config = dict(
    n_head=2,
    d_mlp=1024,
    activation='tanh_gelu',
    norm='layernorm',
    attn_scale=0.0884,
    bias='all',
    init_std_o=0.00537,
    lr_mult_down=0.7,
    grad_clip=1.0,
    schedule='cos',
    final_lr_fraction=0.1,
    batch_tokens=65536,
)
MLP neurons of a small language model. Each row is named by its layer, matrix (up: input weights; down: output weights) and neuron, and shows model dimensions 32-127. Each number is 50 + 10 x the weight over its row's rms, rounded and kept within 0 to 99.
After each neuron's rows, "fires after" lists the tokens most often just before its 100 highest values on Wikipedia text that the model never trained on; "fires before" lists the tokens most often just after its 100 highest values on Wikipedia text that the model never trained on.

L2.up357:37 35 35 46 42 49 39 47 46 41 49 44 47 50 70 40 39 41 39 45 45 38 51 49 54 41 51 56 39 49 51 56 48 50 56 54 52 50 60 67 21 45 67 53 43 44 48 49 55 41 50 40 48 61 75 65 41 45 47 50 48 45 45 67 47 52 40 42 33 48 72 49 49 66 52 48 49 51 56 60 39 62 53 57 67 50 43 59 28 56 34 41 62 41 55 63
L2.down357:72 52 67 51 43 45 52 49 51 52 39 27 53 75 68 35 46 59 47 58 39 34 55 40 46 55 48 57 51 52 54 46 55 40 47 47 55 42 53 55 59 47 48 55 39 48 48 43 31 49 66 42 43 46 45 45 69 74 36 61 58 45 66 42 54 43 57 63 61 40 49 50 41 31 38 57 47 45 54 42 67 47 49 53 36 52 37 56 42 31 39 48 44 49 37 32
fires after: " |", ":", "\n", ";", "|"
fires before: "1", "2", " |", "3", "4"

L6.up999:46 60 44 67 56 68 29 60 63 45 39 51 50 53 56 56 46 40 56 69 51 61 51 57 55 68 54 47 53 52 58 65 38 28 59 62 51 42 69 51 54 62 42 51 57 54 48 50 41 33 42 35 54 50 58 54 53 63 54 47 58 28 55 52 60 48 61 51 37 50 43 31 56 57 29 51 68 45 48 51 53 37 59 51 32 36 42 62 64 38 63 41 54 43 55 53
L6.down999:65 56 58 67 49 52 70 46 47 56 39 66 55 42 48 50 29 25 43 42 54 35 51 44 33 59 56 40 60 50 28 49 50 46 48 34 57 61 45 49 65 44 52 54 45 51 35 54 55 48 52 36 58 62 62 55 49 53 70 51 50 36 44 38 37 63 32 40 26 61 59 44 48 49 59 57 49 52 44 49 49 37 63 33 44 39 57 48 55 42 58 49 45 57 45 48
fires after: " ", " |", "2", "1", "3"
fires before: " ", " |", "2", "1", "3", "0"

L10.up915:50 63 45 46 57 49 45 41 59 59 44 42 37 56 49 33 53 57 41 50 76 54 36 52 50 45 55 63 45 59 55 67 36 45 33 52 55 56 43 64 30 48 63 49 58 55 48 49 58 41 47 50 50 55 63 46 42 54 46 53 56 69 44 57 46 40 58 49 54 59 45 59 44 37 55 65 49 60 44 56 40 50 44 52 71 46 76 43 40 52 45 47 48 34 49 61
L10.down915:51 51 44 53 50 44 39 47 31 50 64 42 57 60 37 60 50 48 57 63 29 60 61 44 56 60 44 50 54 48 59 40 56 33 44 41 47 68 45 57 47 46 53 31 38 44 44 58 53 59 61 44 70 47 27 42 34 56 52 44 56 49 42 48 64 61 48 37 35 53 41 71 59 55 74 64 54 49 48 33 56 34 58 50 51 39 60 63 46 65 41 65 33 44 49 47
fires after: "0", "9", " and", " to"
fires before: "1", "6", "9", "8", "7", "5"

L4.up358:36 60 43 39 46 55 70 43 55 39 65 58 61 25 47 55 81 44 62 60 57 57 44 62 50 63 50 51 57 43 62 47 75 58 53 56 44 62 37 54 66 41 31 53 63 42 34 59 43 32 50 38 52 48 47 33 51 36 57 63 59 56 61 25 44 50 55 61 56 58 39 46 54 45 44 44 56 60 30 50 48 56 34 59 49 60 35 66 62 51 45 58 52 40 46 52
L4.down358:43 37 48 48 52 61 47 34 54 45 41 46 46 52 53 51 56 55 59 63 40 53 36 49 60 57 55 42 47 54 37 57 55 44 46 31 33 63 62 53 54 52 58 68 72 57 42 47 38 63 66 44 58 50 42 54 64 51 32 50 63 59 49 50 53 53 40 35 51 59 25 68 65 25 44 34 39 58 55 56 53 60 60 52 58 37 23 58 72 66 51 66 49 55 64 37
fires after: " "
fires before: " |", ".", " ", "–", "0", " |\n"

L10.up765:71 59 42 49 61 61 42 39 36 44 58 53 53 60 48 58 49 62 70 58 57 56 54 56 69 50 41 66 51 65 43 51 59 45 56 60 52 44 57 45 48 34 47 49 50 47 46 51 62 41 39 46 54 49 57 63 39 51 23 54 54 43 50 62 42 36 61 59 46 45 40 57 54 64 62 60 51 66 49 52 56 61 33 65 52 53 67 50 50 35 31 57 41 50 69 40
L10.down765:42 40 52 59 41 53 57 40 56 52 55 37 60 64 40 52 44 38 69 61 42 50 46 43 41 31 30 45 48 41 42 54 53 27 44 37 52 38 56 42 55 64 48 53 65 57 70 68 55 60 44 34 36 52 58 61 37 41 64 37 66 62 59 37 36 71 67 48 44 56 50 59 37 53 50 46 63 55 63 60 50 30 41 54 42 36 44 35 44 62 44 44 51 74 49 57
fires after: "5", "9", "0", "6", "–", "3"
fires before: "1", "2", " ", "0", " May", "7"

L4.up278:51 58 55 46 50 52 45 34 54 52 60 52 51 49 48 62 55 46 56 42 38 43 39 35 60 38 45 54 47 44 61 56 41 38 35 52 45 60 38 62 74 33 50 40 51 64 40 34 53 17 42 55 51 55 42 66 48 57 48 77 46 43 53 37 27 51 68 61 46 37 51 43 66 40 54 34 48 62 54 46 47 62 56 58 57 47 49 45 65 49 40 59 49 51 54 73
L4.down278:60 57 44 51 58 34 40 49 43 51 46 55 49 61 44 38 39 56 63 72 52 39 41 48 52 73 52 51 59 60 50 67 39 70 51 46 16 62 61 54 57 51 40 49 43 63 41 44 48 38 51 51 80 60 54 53 47 74 41 31 53 40 64 65 45 42 62 38 56 55 32 60 49 42 42 38 41 56 46 56 52 47 40 51 55 47 36 28 55 53 48 53 53 59 52 41
fires after: " ", ","
fires before: " ", "."

L10.up581:82 52 44 45 42 48 59 60 63 48 38 52 56 36 34 67 60 49 51 39 50 46 68 48 50 57 25 57 51 47 44 61 44 41 55 44 60 53 42 66 40 45 63 44 72 46 60 50 40 48 63 64 71 52 62 58 51 29 59 49 60 45 33 53 45 58 46 41 49 52 41 51 67 43 56 51 41 56 54 55 40 54 42 56 50 59 49 56 47 59 50 39 48 53 20 47
L10.down581:38 61 50 50 54 45 32 61 54 44 45 43 36 60 45 48 55 61 56 57 41 33 56 40 50 09 59 56 50 54 64 52 51 38 59 43 30 42 69 68 50 49 44 58 56 64 40 58 29 67 39 47 49 53 47 35 55 41 43 66 63 57 35 50 47 53 63 53 65 22 47 46 44 39 52 44 63 54 53 54 59 49 35 61 42 55 42 37 47 39 39 46 51 47 44 47
fires after: " ", " (", "\n", " Title"
fires before: "0"

L6.up773:49 52 46 52 60 50 67 38 56 51 57 57 59 49 47 58 27 42 70 69 48 57 59 36 31 35 35 53 55 46 41 52 46 37 71 50 56 47 48 34 50 47 50 38 78 40 39 53 40 53 45 59 51 39 54 48 63 49 35 63 80 44 44 55 48 67 63 54 47 52 43 56 36 54 50 56 50 68 53 47 49 57 48 45 52 36 45 43 45 48 52 37 55 42 42 64
L6.down773:42 48 49 52 70 49 40 39 37 49 50 45 30 57 50 49 51 56 48 52 28 37 52 50 50 31 37 45 45 55 44 53 55 35 57 65 54 31 59 51 47 63 52 65 55 64 64 42 57 59 51 70 74 48 80 57 54 58 41 50 47 63 46 60 49 58 42 46 50 64 49 55 47 49 54 47 51 71 63 56 50 49 70 62 43 32 39 38 58 46 64 51 51 57 46 52
fires after: " ", " $"
fires before: "0", "9", "8", "2", "4", "3"

L3.up373:42 35 61 51 43 59 48 44 61 50 44 50 50 64 51 48 58 39 50 75 67 59 44 50 59 51 51 59 40 55 66 50 49 48 70 46 51 48 74 65 60 49 35 62 40 37 55 46 47 31 53 37 48 43 56 54 57 43 37 61 53 44 50 58 52 48 52 41 48 42 35 47 58 50 24 46 68 50 61 53 59 52 53 40 61 37 37 55 59 52 40 41 38 47 44 65
L3.down373:45 48 62 50 78 45 46 29 39 45 56 50 47 78 48 50 49 49 37 55 54 72 69 43 41 59 52 42 47 69 56 55 70 49 49 49 44 55 48 61 62 37 42 33 46 30 49 57 53 44 45 34 46 51 33 40 48 47 36 56 47 60 52 50 61 43 66 54 63 62 43 61 64 64 44 49 43 61 62 42 45 33 39 57 50 45 56 46 53 62 63 57 54 53 57 41
fires after: " ", " |", "0", "2", "1", "3"
fires before: " ", " |"

L10.up370:78 63 39 39 37 54 63 67 63 60 41 50 47 49 35 78 45 63 48 61 45 39 44 52 35 47 35 38 40 46 55 36 58 49 51 45 59 57 55 50 33 61 45 49 61 56 46 45 40 47 42 49 64 31 62 40 50 45 64 57 51 63 51 42 58 43 48 59 53 45 43 59 58 35 48 62 59 48 34 38 53 53 58 53 55 43 44 58 61 53 47 52 36 42 61 33
L10.down370:31 49 48 45 54 45 46 50 37 49 65 62 47 51 63 59 57 59 66 59 37 58 60 40 42 44 32 51 64 49 50 73 60 61 60 44 49 46 46 50 52 43 43 52 58 50 58 60 49 56 50 47 51 69 44 47 49 45 31 52 44 55 54 58 38 58 49 61 37 44 68 49 57 37 33 53 48 40 32 36 56 44 30 54 40 48 55 49 51 55 50 38 52 55 50 49
fires after: " ", " ("
fires before: "9", "0"

L8.up860:52 62 55 29 64 48 53 55 60 43 57 61 57 46 50 51 50 48 51 51 49 69 52 57 53 48 62 47 55 54 43 48 41 44 54 58 51 41 50 51 48 54 42 57 35 33 38 52 58 42 26 60 39 57 45 55 58 40 52 50 42 46 55 49 46 46 64 47 59 52 60 50 43 53 53 60 37 49 44 58 46 47 45 53 53 42 44 32 65 47 46 50 52 53 56 56
L8.down860:28 48 58 68 25 61 54 64 34 46 42 51 65 54 63 61 54 50 48 52 44 35 49 51 38 42 51 59 54 52 37 40 47 51 54 53 52 48 45 51 27 53 46 58 43 58 54 42 64 39 53 53 61 60 58 73 58 60 36 60 51 48 54 37 50 64 46 45 72 60 43 60 54 49 47 41 45 57 49 45 29 58 63 35 52 60 32 38 49 33 48 40 55 52 40 54
fires after: " ", " |", " sec", " F", " f"
fires before: " ", " |", " and"

L8.up619:51 43 43 46 39 40 68 50 53 47 61 63 66 45 54 39 63 37 44 52 40 35 52 57 56 39 50 30 65 62 51 51 49 62 69 58 41 67 47 47 41 45 61 60 55 48 52 45 53 39 30 52 49 49 49 28 53 47 66 44 50 71 57 48 41 68 57 54 49 56 40 45 36 54 46 39 61 44 25 62 51 40 55 65 46 40 71 43 36 41 51 46 48 41 45 47
L8.down619:57 41 40 63 64 52 55 68 52 52 50 59 62 37 60 70 42 48 42 57 31 55 64 44 60 50 49 53 51 38 39 35 48 49 64 57 35 44 49 52 33 52 42 63 32 44 64 56 63 48 64 42 55 53 48 41 58 56 37 33 34 60 66 50 50 47 58 50 40 47 51 45 75 36 56 42 38 59 51 44 51 54 39 49 45 68 27 46 43 55 66 56 52 58 59 44
fires after: "2", "-", "3"
fires before: "1", "0", "2", " Al", " R"

L3.up436:53 39 49 46 41 57 53 58 77 41 56 50 65 48 42 49 52 58 44 46 49 64 64 51 48 56 47 43 30 49 59 72 57 49 68 57 48 53 56 68 52 41 54 55 47 45 50 48 47 52 40 62 39 46 55 56 60 53 38 65 47 27 54 44 30 55 42 51 51 54 34 24 36 52 45 52 29 56 44 40 34 41 42 61 48 57 25 61 55 53 61 56 52 40 51 39
L3.down436:60 67 30 35 42 43 55 62 55 59 53 51 56 46 53 63 42 53 36 51 47 48 42 53 45 54 47 60 49 39 51 55 44 59 40 59 53 55 57 41 38 54 58 60 61 38 54 59 54 53 53 63 48 49 59 52 46 28 55 51 59 31 49 59 36 71 44 49 53 52 43 51 75 39 63 48 52 47 40 56 74 54 55 46 56 45 45 43 49 58 56 51 48 60 54 57
fires after: " |", " —;", " was", " re"
fires before: " |", " |\n", " —;", " the", " in"

L2.up875:39 51 51 66 69 54 45 42 31 67 39 69 35 55 55 40 47 43 50 44 30 56 55 49 42 47 60 51 50 38 41 47 57 37 45 48 53 34 44 44 40 42 55 44 38 53 48 63 54 51 56 24 61 33 51 43 53 46 48 43 40 64 69 75 63 50 51 64 46 33 52 39 44 37 32 46 33 59 47 56 55 52 61 41 66 57 56 49 40 39 61 42 59 45 48 50
L2.down875:51 44 67 57 48 31 50 39 40 56 47 61 32 60 34 36 63 58 21 55 47 62 49 41 52 63 56 55 53 66 61 37 59 54 66 64 61 47 41 31 45 31 50 49 57 51 38 46 62 53 52 55 48 42 71 41 55 48 42 50 53 52 60 52 52 48 59 40 51 50 44 56 39 53 63 53 59 51 59 41 43 32 51 50 52 56 45 57 51 36 54 58 42 39 50 43
fires after: " |", " Total", ";", "-", "\n"
fires before: " |", "\n", " |\n", ":"

L6.up1014:49 40 60 41 65 50 33 45 60 62 47 73 27 65 55 54 48 43 64 51 40 62 56 32 70 50 51 53 47 37 54 42 62 48 55 42 60 41 43 59 52 60 58 46 72 60 58 44 33 32 46 41 47 49 62 39 36 47 50 41 60 51 55 78 44 53 45 46 20 44 53 41 28 51 70 46 52 52 40 47 68 60 46 46 37 63 43 43 44 48 36 35 70 52 56 60
L6.down1014:41 61 43 63 40 38 51 62 58 51 55 62 32 43 55 49 59 56 42 54 36 44 52 52 68 66 47 36 57 55 39 40 34 44 71 37 49 61 47 46 35 49 55 73 67 52 44 52 56 68 70 48 42 66 30 54 36 42 54 43 46 48 49 64 46 46 46 46 41 44 26 35 48 56 52 52 37 45 36 28 66 52 70 51 59 41 38 42 53 52 56 52 67 39 41 57
fires after: " |"
fires before: "1", "2", "4", " |\n", "0"

L10.up485:48 45 46 57 53 39 53 64 51 46 43 74 32 37 36 47 49 38 56 61 42 27 46 73 43 56 57 48 63 49 64 69 59 33 49 69 38 57 42 70 40 42 48 49 48 49 59 36 61 72 68 53 56 44 53 55 59 58 41 54 56 44 50 50 57 49 51 39 45 57 61 50 54 59 47 54 54 55 42 55 25 56 45 57 65 56 59 62 48 71 31 59 34 45 36 67
L10.down485:50 39 50 35 53 54 48 59 70 44 44 60 29 62 61 46 40 81 38 43 41 33 49 57 48 34 46 38 46 58 46 47 50 58 35 44 59 60 53 52 39 63 77 55 44 43 61 46 60 55 28 52 49 49 42 57 52 45 55 48 42 71 40 55 34 35 57 48 41 57 35 42 47 49 57 44 57 69 41 46 50 50 56 53 46 75 51 52 59 29 45 55 48 54 56 57
fires after: "–", "-", " ", " f", " c"
fires before: "0", "9"

L10.up985:33 52 56 49 49 43 53 54 49 54 69 41 52 32 42 44 59 55 58 51 46 38 43 58 67 64 39 48 53 46 36 49 57 49 43 41 54 48 58 55 67 51 40 53 48 52 45 60 62 65 57 52 59 43 54 48 44 59 37 65 63 48 46 59 63 51 56 54 51 28 35 50 53 50 44 51 48 34 57 40 63 51 52 72 37 42 60 48 53 46 47 52 37 40 56 51
L10.down985:48 55 47 59 44 51 37 52 50 27 49 53 42 41 47 54 47 49 31 58 44 63 39 57 54 28 69 53 37 59 58 36 51 55 39 56 49 47 44 51 56 38 52 48 63 41 55 52 55 55 42 51 47 53 40 52 51 28 50 51 45 50 54 56 56 52 44 55 33 38 69 49 49 55 57 46 46 38 60 56 65 65 46 58 56 69 55 49 37 23 55 54 49 60 47 55
fires after: " ", "3", "1", "9", ",", " ("
fires before: "8", "6", "9", "7", "2", "5"

L8.up889:56 36 31 52 56 65 61 51 60 36 69 42 54 53 53 52 55 50 53 73 38 58 32 34 61 31 51 50 51 63 64 40 58 58 56 54 45 60 46 44 54 64 55 53 55 50 45 59 59 42 55 52 37 48 48 60 52 48 50 53 55 50 50 54 40 56 45 66 40 49 60 57 36 51 45 44 52 39 48 33 55 61 45 58 32 49 76 50 39 34 56 57 50 52 47 53
L8.down889:70 43 56 64 58 50 45 47 55 61 37 38 40 49 62 65 56 43 58 46 47 36 80 61 53 63 39 65 63 41 51 56 42 62 64 54 49 62 42 48 36 54 70 46 56 66 58 60 40 43 30 57 51 33 56 41 40 61 46 61 48 66 55 38 39 64 59 50 61 28 34 64 46 53 53 51 44 54 40 59 42 44 46 40 46 50 38 64 44 34 54 44 49 53 53 57
fires after: " "
fires before: "9", "8", "pec"

L3.up75:43 34 54 49 60 39 53 53 61 34 46 51 40 52 59 43 46 46 54 50 63 33 43 45 56 43 65 50 44 46 62 73 54 51 62 50 54 60 45 63 42 52 36 49 43 34 41 39 49 39 38 43 44 52 51 52 49 67 22 58 60 38 50 74 57 50 48 41 62 39 65 48 57 47 41 35 40 58 48 56 37 51 51 48 32 33 37 57 57 33 62 55 50 42 45 48
L3.down75:63 37 48 64 48 48 46 48 37 36 52 41 53 42 62 51 53 66 30 57 63 65 72 66 34 46 56 40 41 70 52 39 64 38 63 59 36 46 45 46 47 57 38 55 63 33 49 65 40 39 46 40 49 69 29 56 53 48 39 52 39 53 54 56 41 59 47 64 53 59 59 58 57 60 47 63 62 46 40 61 40 43 41 32 38 53 41 62 56 66 53 52 43 57 47 45
fires after: ".", " |", "0", "5", " −"
fires before: " |", " ", " (", ";", "0", " |\n"

L10.up508:40 37 44 72 47 50 53 51 59 43 41 54 54 56 54 58 34 37 41 45 68 50 60 44 44 45 36 43 33 48 54 42 50 54 61 59 50 56 53 50 38 43 52 57 43 21 52 46 38 48 47 54 46 68 51 33 54 33 60 54 36 40 41 50 48 48 48 63 62 34 48 50 39 48 66 53 54 43 59 54 72 36 64 35 47 35 46 47 49 51 37 51 53 50 54 57
L10.down508:54 49 58 52 50 63 54 29 61 46 53 63 57 41 53 43 43 50 42 63 33 56 52 50 66 39 30 42 54 35 45 55 48 60 61 61 60 39 40 54 38 55 58 38 65 29 56 33 51 52 48 49 50 32 47 64 49 54 55 60 49 45 62 56 32 46 44 48 62 55 66 38 40 57 60 39 61 54 54 39 53 54 36 57 49 37 52 42 65 48 32 67 48 45 57 39
fires after: "2", ",", " and", " in", " |"
fires before: "1", "2", "0", "ov"

L10.up251:42 34 55 59 41 54 48 51 48 38 43 52 50 60 47 45 61 34 51 32 62 59 43 31 47 35 52 53 44 48 54 32 53 54 62 52 33 64 53 43 51 54 43 50 46 66 49 67 44 60 39 62 59 71 52 45 40 48 62 52 48 52 40 39 54 47 62 50 54 50 46 46 56 56 47 60 49 40 50 39 26 47 49 53 60 51 48 58 41 63 74 60 42 55 44 48
L10.down251:61 38 51 60 50 56 57 59 30 40 59 43 49 35 32 64 66 80 53 35 41 63 41 44 31 44 51 48 38 35 49 41 55 45 62 37 42 44 49 46 35 36 43 47 55 35 39 56 55 28 54 49 62 51 29 43 57 37 45 50 49 42 58 45 57 42 61 63 65 47 42 55 44 46 52 55 61 53 51 45 63 44 45 55 37 52 35 41 41 49 47 55 62 44 57 41
fires after: "2", "5", "3", "–", " ph", " ("
fires before: "2", "1", "0"

L10.up648:45 45 52 66 25 53 59 55 64 26 40 62 49 58 39 53 52 33 32 42 38 54 45 54 51 65 63 58 56 47 39 39 60 57 49 51 45 61 35 41 51 55 46 44 58 37 42 37 41 64 46 56 53 31 58 41 48 54 51 54 41 57 29 54 32 40 32 49 56 35 50 43 62 46 34 57 59 60 43 61 62 49 46 63 44 47 41 60 44 52 44 47 52 52 53 50
L10.down648:58 44 47 69 56 45 67 33 60 60 45 48 35 47 74 44 45 36 48 36 66 46 52 54 48 42 50 64 55 52 45 51 57 47 59 50 37 43 49 38 53 47 48 66 57 51 50 47 62 47 34 63 68 40 36 55 50 53 58 60 57 48 65 61 51 35 45 59 49 62 77 54 53 44 48 71 41 60 51 37 52 46 48 46 55 47 54 34 51 52 68 60 40 56 34 55
fires after: " ", " ("
fires before: "0", "9"

L10.up63:66 39 34 58 54 46 55 54 40 50 44 65 42 42 59 35 47 69 49 53 41 42 53 47 51 61 53 48 51 47 44 41 48 45 66 69 46 50 49 56 58 52 27 52 43 60 52 51 61 70 57 34 56 77 32 66 39 42 52 47 36 56 40 38 54 52 67 46 35 46 58 60 56 42 37 53 62 51 63 56 55 51 50 48 42 43 50 57 51 51 61 58 63 42 50 55
L10.down63:40 53 47 61 29 51 56 47 58 39 47 51 52 48 66 52 59 68 57 60 36 50 41 46 29 47 50 22 37 46 56 43 45 43 60 55 39 54 54 66 29 42 26 60 57 50 46 46 60 60 62 52 68 48 42 41 43 60 41 37 55 48 64 46 49 30 35 66 53 30 53 39 37 45 38 59 51 73 41 71 41 45 52 31 54 47 58 64 49 27 62 34 44 42 55 48
fires after: ".\n\n", ".", " (", " to"
fires before: " ", " the", " a"

L6.up859:65 52 42 58 48 67 44 36 52 39 60 62 37 59 52 57 52 30 53 65 48 48 48 38 63 41 55 55 38 43 55 41 58 54 50 47 45 59 39 39 64 52 49 45 44 46 39 59 54 31 34 43 41 59 58 38 45 40 54 40 55 45 60 50 61 56 59 40 38 51 33 59 48 44 57 60 58 34 34 52 58 59 34 50 51 62 57 51 40 41 46 58 47 57 41 42
L6.down859:57 36 60 44 57 51 46 33 45 46 61 59 37 53 48 62 58 53 45 51 58 67 67 29 46 57 68 26 56 42 61 34 53 56 58 69 48 60 45 47 38 60 42 58 57 68 65 51 53 54 45 35 40 59 53 34 38 39 62 45 58 60 40 56 48 62 55 50 50 44 40 36 18 54 57 46 40 55 55 49 51 38 52 52 59 32 50 63 49 38 37 55 48 56 67 57
fires after: "2", " ", "0"
fires before: "0", "1", "2"

L8.up884:49 37 46 47 56 51 62 60 62 44 50 39 56 42 31 61 37 36 48 57 56 52 51 43 54 46 43 63 47 44 61 49 57 58 70 54 59 36 43 62 45 40 52 42 75 50 59 44 40 51 42 53 38 48 51 52 43 51 53 49 59 51 43 42 27 42 55 59 29 57 54 54 26 61 38 60 54 56 58 61 60 56 50 42 40 53 72 52 55 55 21 62 44 43 40 57
L8.down884:48 55 65 59 41 37 51 58 41 47 54 42 44 56 42 46 50 40 48 59 40 33 55 38 45 50 54 53 65 70 45 60 35 51 62 50 52 48 52 44 30 63 67 53 50 46 31 53 61 48 40 53 56 48 53 60 52 52 59 52 57 31 46 51 51 48 63 48 53 45 57 44 53 42 69 58 35 58 63 61 47 49 63 44 68 61 48 60 32 36 66 40 56 50 62 51
fires after: " ", ",", " to", " (", " =\n\n"
fires before: "0", "9", "igital", "ream"

L10.up866:54 40 45 45 49 44 34 60 54 59 34 68 45 46 46 57 69 47 56 57 58 56 55 38 53 63 56 41 51 27 69 60 54 36 51 52 42 49 53 69 38 61 42 51 52 42 38 68 39 35 55 53 60 45 60 40 58 60 48 71 52 51 70 60 38 55 51 54 48 50 55 25 37 51 61 57 68 41 44 43 42 51 32 48 46 42 45 65 63 46 39 61 47 35 62 38
L10.down866:59 64 56 69 54 34 43 54 61 58 66 53 39 47 38 42 41 37 57 34 41 50 36 55 32 53 55 39 45 50 40 57 49 63 51 50 62 56 57 61 40 41 58 44 72 48 47 48 34 60 51 56 33 70 30 63 24 58 53 55 57 63 48 52 56 49 42 76 40 46 45 40 60 52 53 69 42 76 53 32 51 57 59 46 49 52 50 53 45 39 59 59 62 36 72 51
fires after: "9", ",", "0", "3", "4", "2"
fires before: "0", "9", "4", "8", "7", "6"

L3.up804:36 40 39 45 71 40 42 42 47 38 43 27 62 47 65 67 54 31 51 55 47 47 48 61 41 37 58 53 57 42 38 38 72 49 56 55 45 56 36 31 53 36 44 37 76 55 32 54 39 36 53 38 58 37 49 31 58 43 59 57 57 40 51 48 35 63 71 48 66 55 62 49 43 33 52 46 42 53 32 64 45 44 48 54 50 38 45 46 67 43 44 48 60 56 49 50
L3.down804:51 48 47 53 47 61 61 50 56 60 53 51 36 57 64 49 56 60 52 57 61 56 55 49 54 52 51 36 45 37 45 59 62 34 57 42 28 51 36 55 43 53 58 55 49 67 50 54 37 52 48 32 57 49 52 48 68 48 39 46 55 40 42 57 33 67 45 51 49 47 48 57 53 43 41 38 58 62 34 46 55 57 61 59 45 54 54 39 54 41 38 66 46 37 71 52
fires after: " ", " ("
fires before: " |", ";", "–", ".", "6", "th"

L8.up264:50 63 48 43 53 46 51 69 42 47 39 53 54 47 45 46 69 59 36 47 49 54 43 57 53 53 61 61 52 43 64 32 55 49 45 34 29 49 45 50 72 51 61 55 61 41 46 49 72 54 61 47 54 51 53 48 46 41 52 55 48 36 45 55 48 52 40 53 55 63 45 66 51 47 49 65 43 46 63 56 52 49 37 65 38 45 48 42 66 49 40 53 40 35 36 48
L8.down264:59 50 54 42 34 68 45 51 60 49 58 50 59 50 37 41 49 42 25 56 41 52 55 35 53 50 56 37 46 50 54 40 44 44 77 58 37 54 42 51 29 50 51 53 44 60 74 53 49 50 39 49 35 50 46 52 62 43 65 59 50 59 41 55 57 49 36 69 54 45 33 49 57 35 43 33 43 60 53 52 39 51 42 43 47 50 43 45 37 74 52 50 51 48 57 65
fires after: " ", "-", " a", " (", ","
fires before: "9", "0", "2", "1", "8"

L8.up716:65 46 47 63 49 63 63 52 49 52 58 58 49 57 41 49 52 44 42 59 51 67 52 67 46 44 27 49 49 52 55 52 57 46 46 70 31 56 40 49 42 49 40 38 41 40 45 54 52 48 33 70 52 39 61 37 43 37 33 36 53 39 43 43 58 46 59 53 47 38 50 42 35 33 62 43 59 58 47 65 63 50 36 66 62 62 55 66 44 34 52 55 45 44 53 53
L8.down716:58 45 47 53 50 36 29 68 31 44 53 47 55 50 49 66 57 67 64 70 42 66 51 57 49 38 47 42 42 46 62 55 48 47 36 50 67 59 48 63 45 45 43 48 57 44 48 67 36 53 72 50 48 53 74 41 47 46 28 49 59 35 46 27 54 62 47 64 48 36 55 55 55 43 48 32 43 56 46 52 45 47 44 65 69 43 42 56 67 35 48 45 50 37 63 53
fires after: "9", "1", "0"
fires before: "0", "7", "9", "6", "8"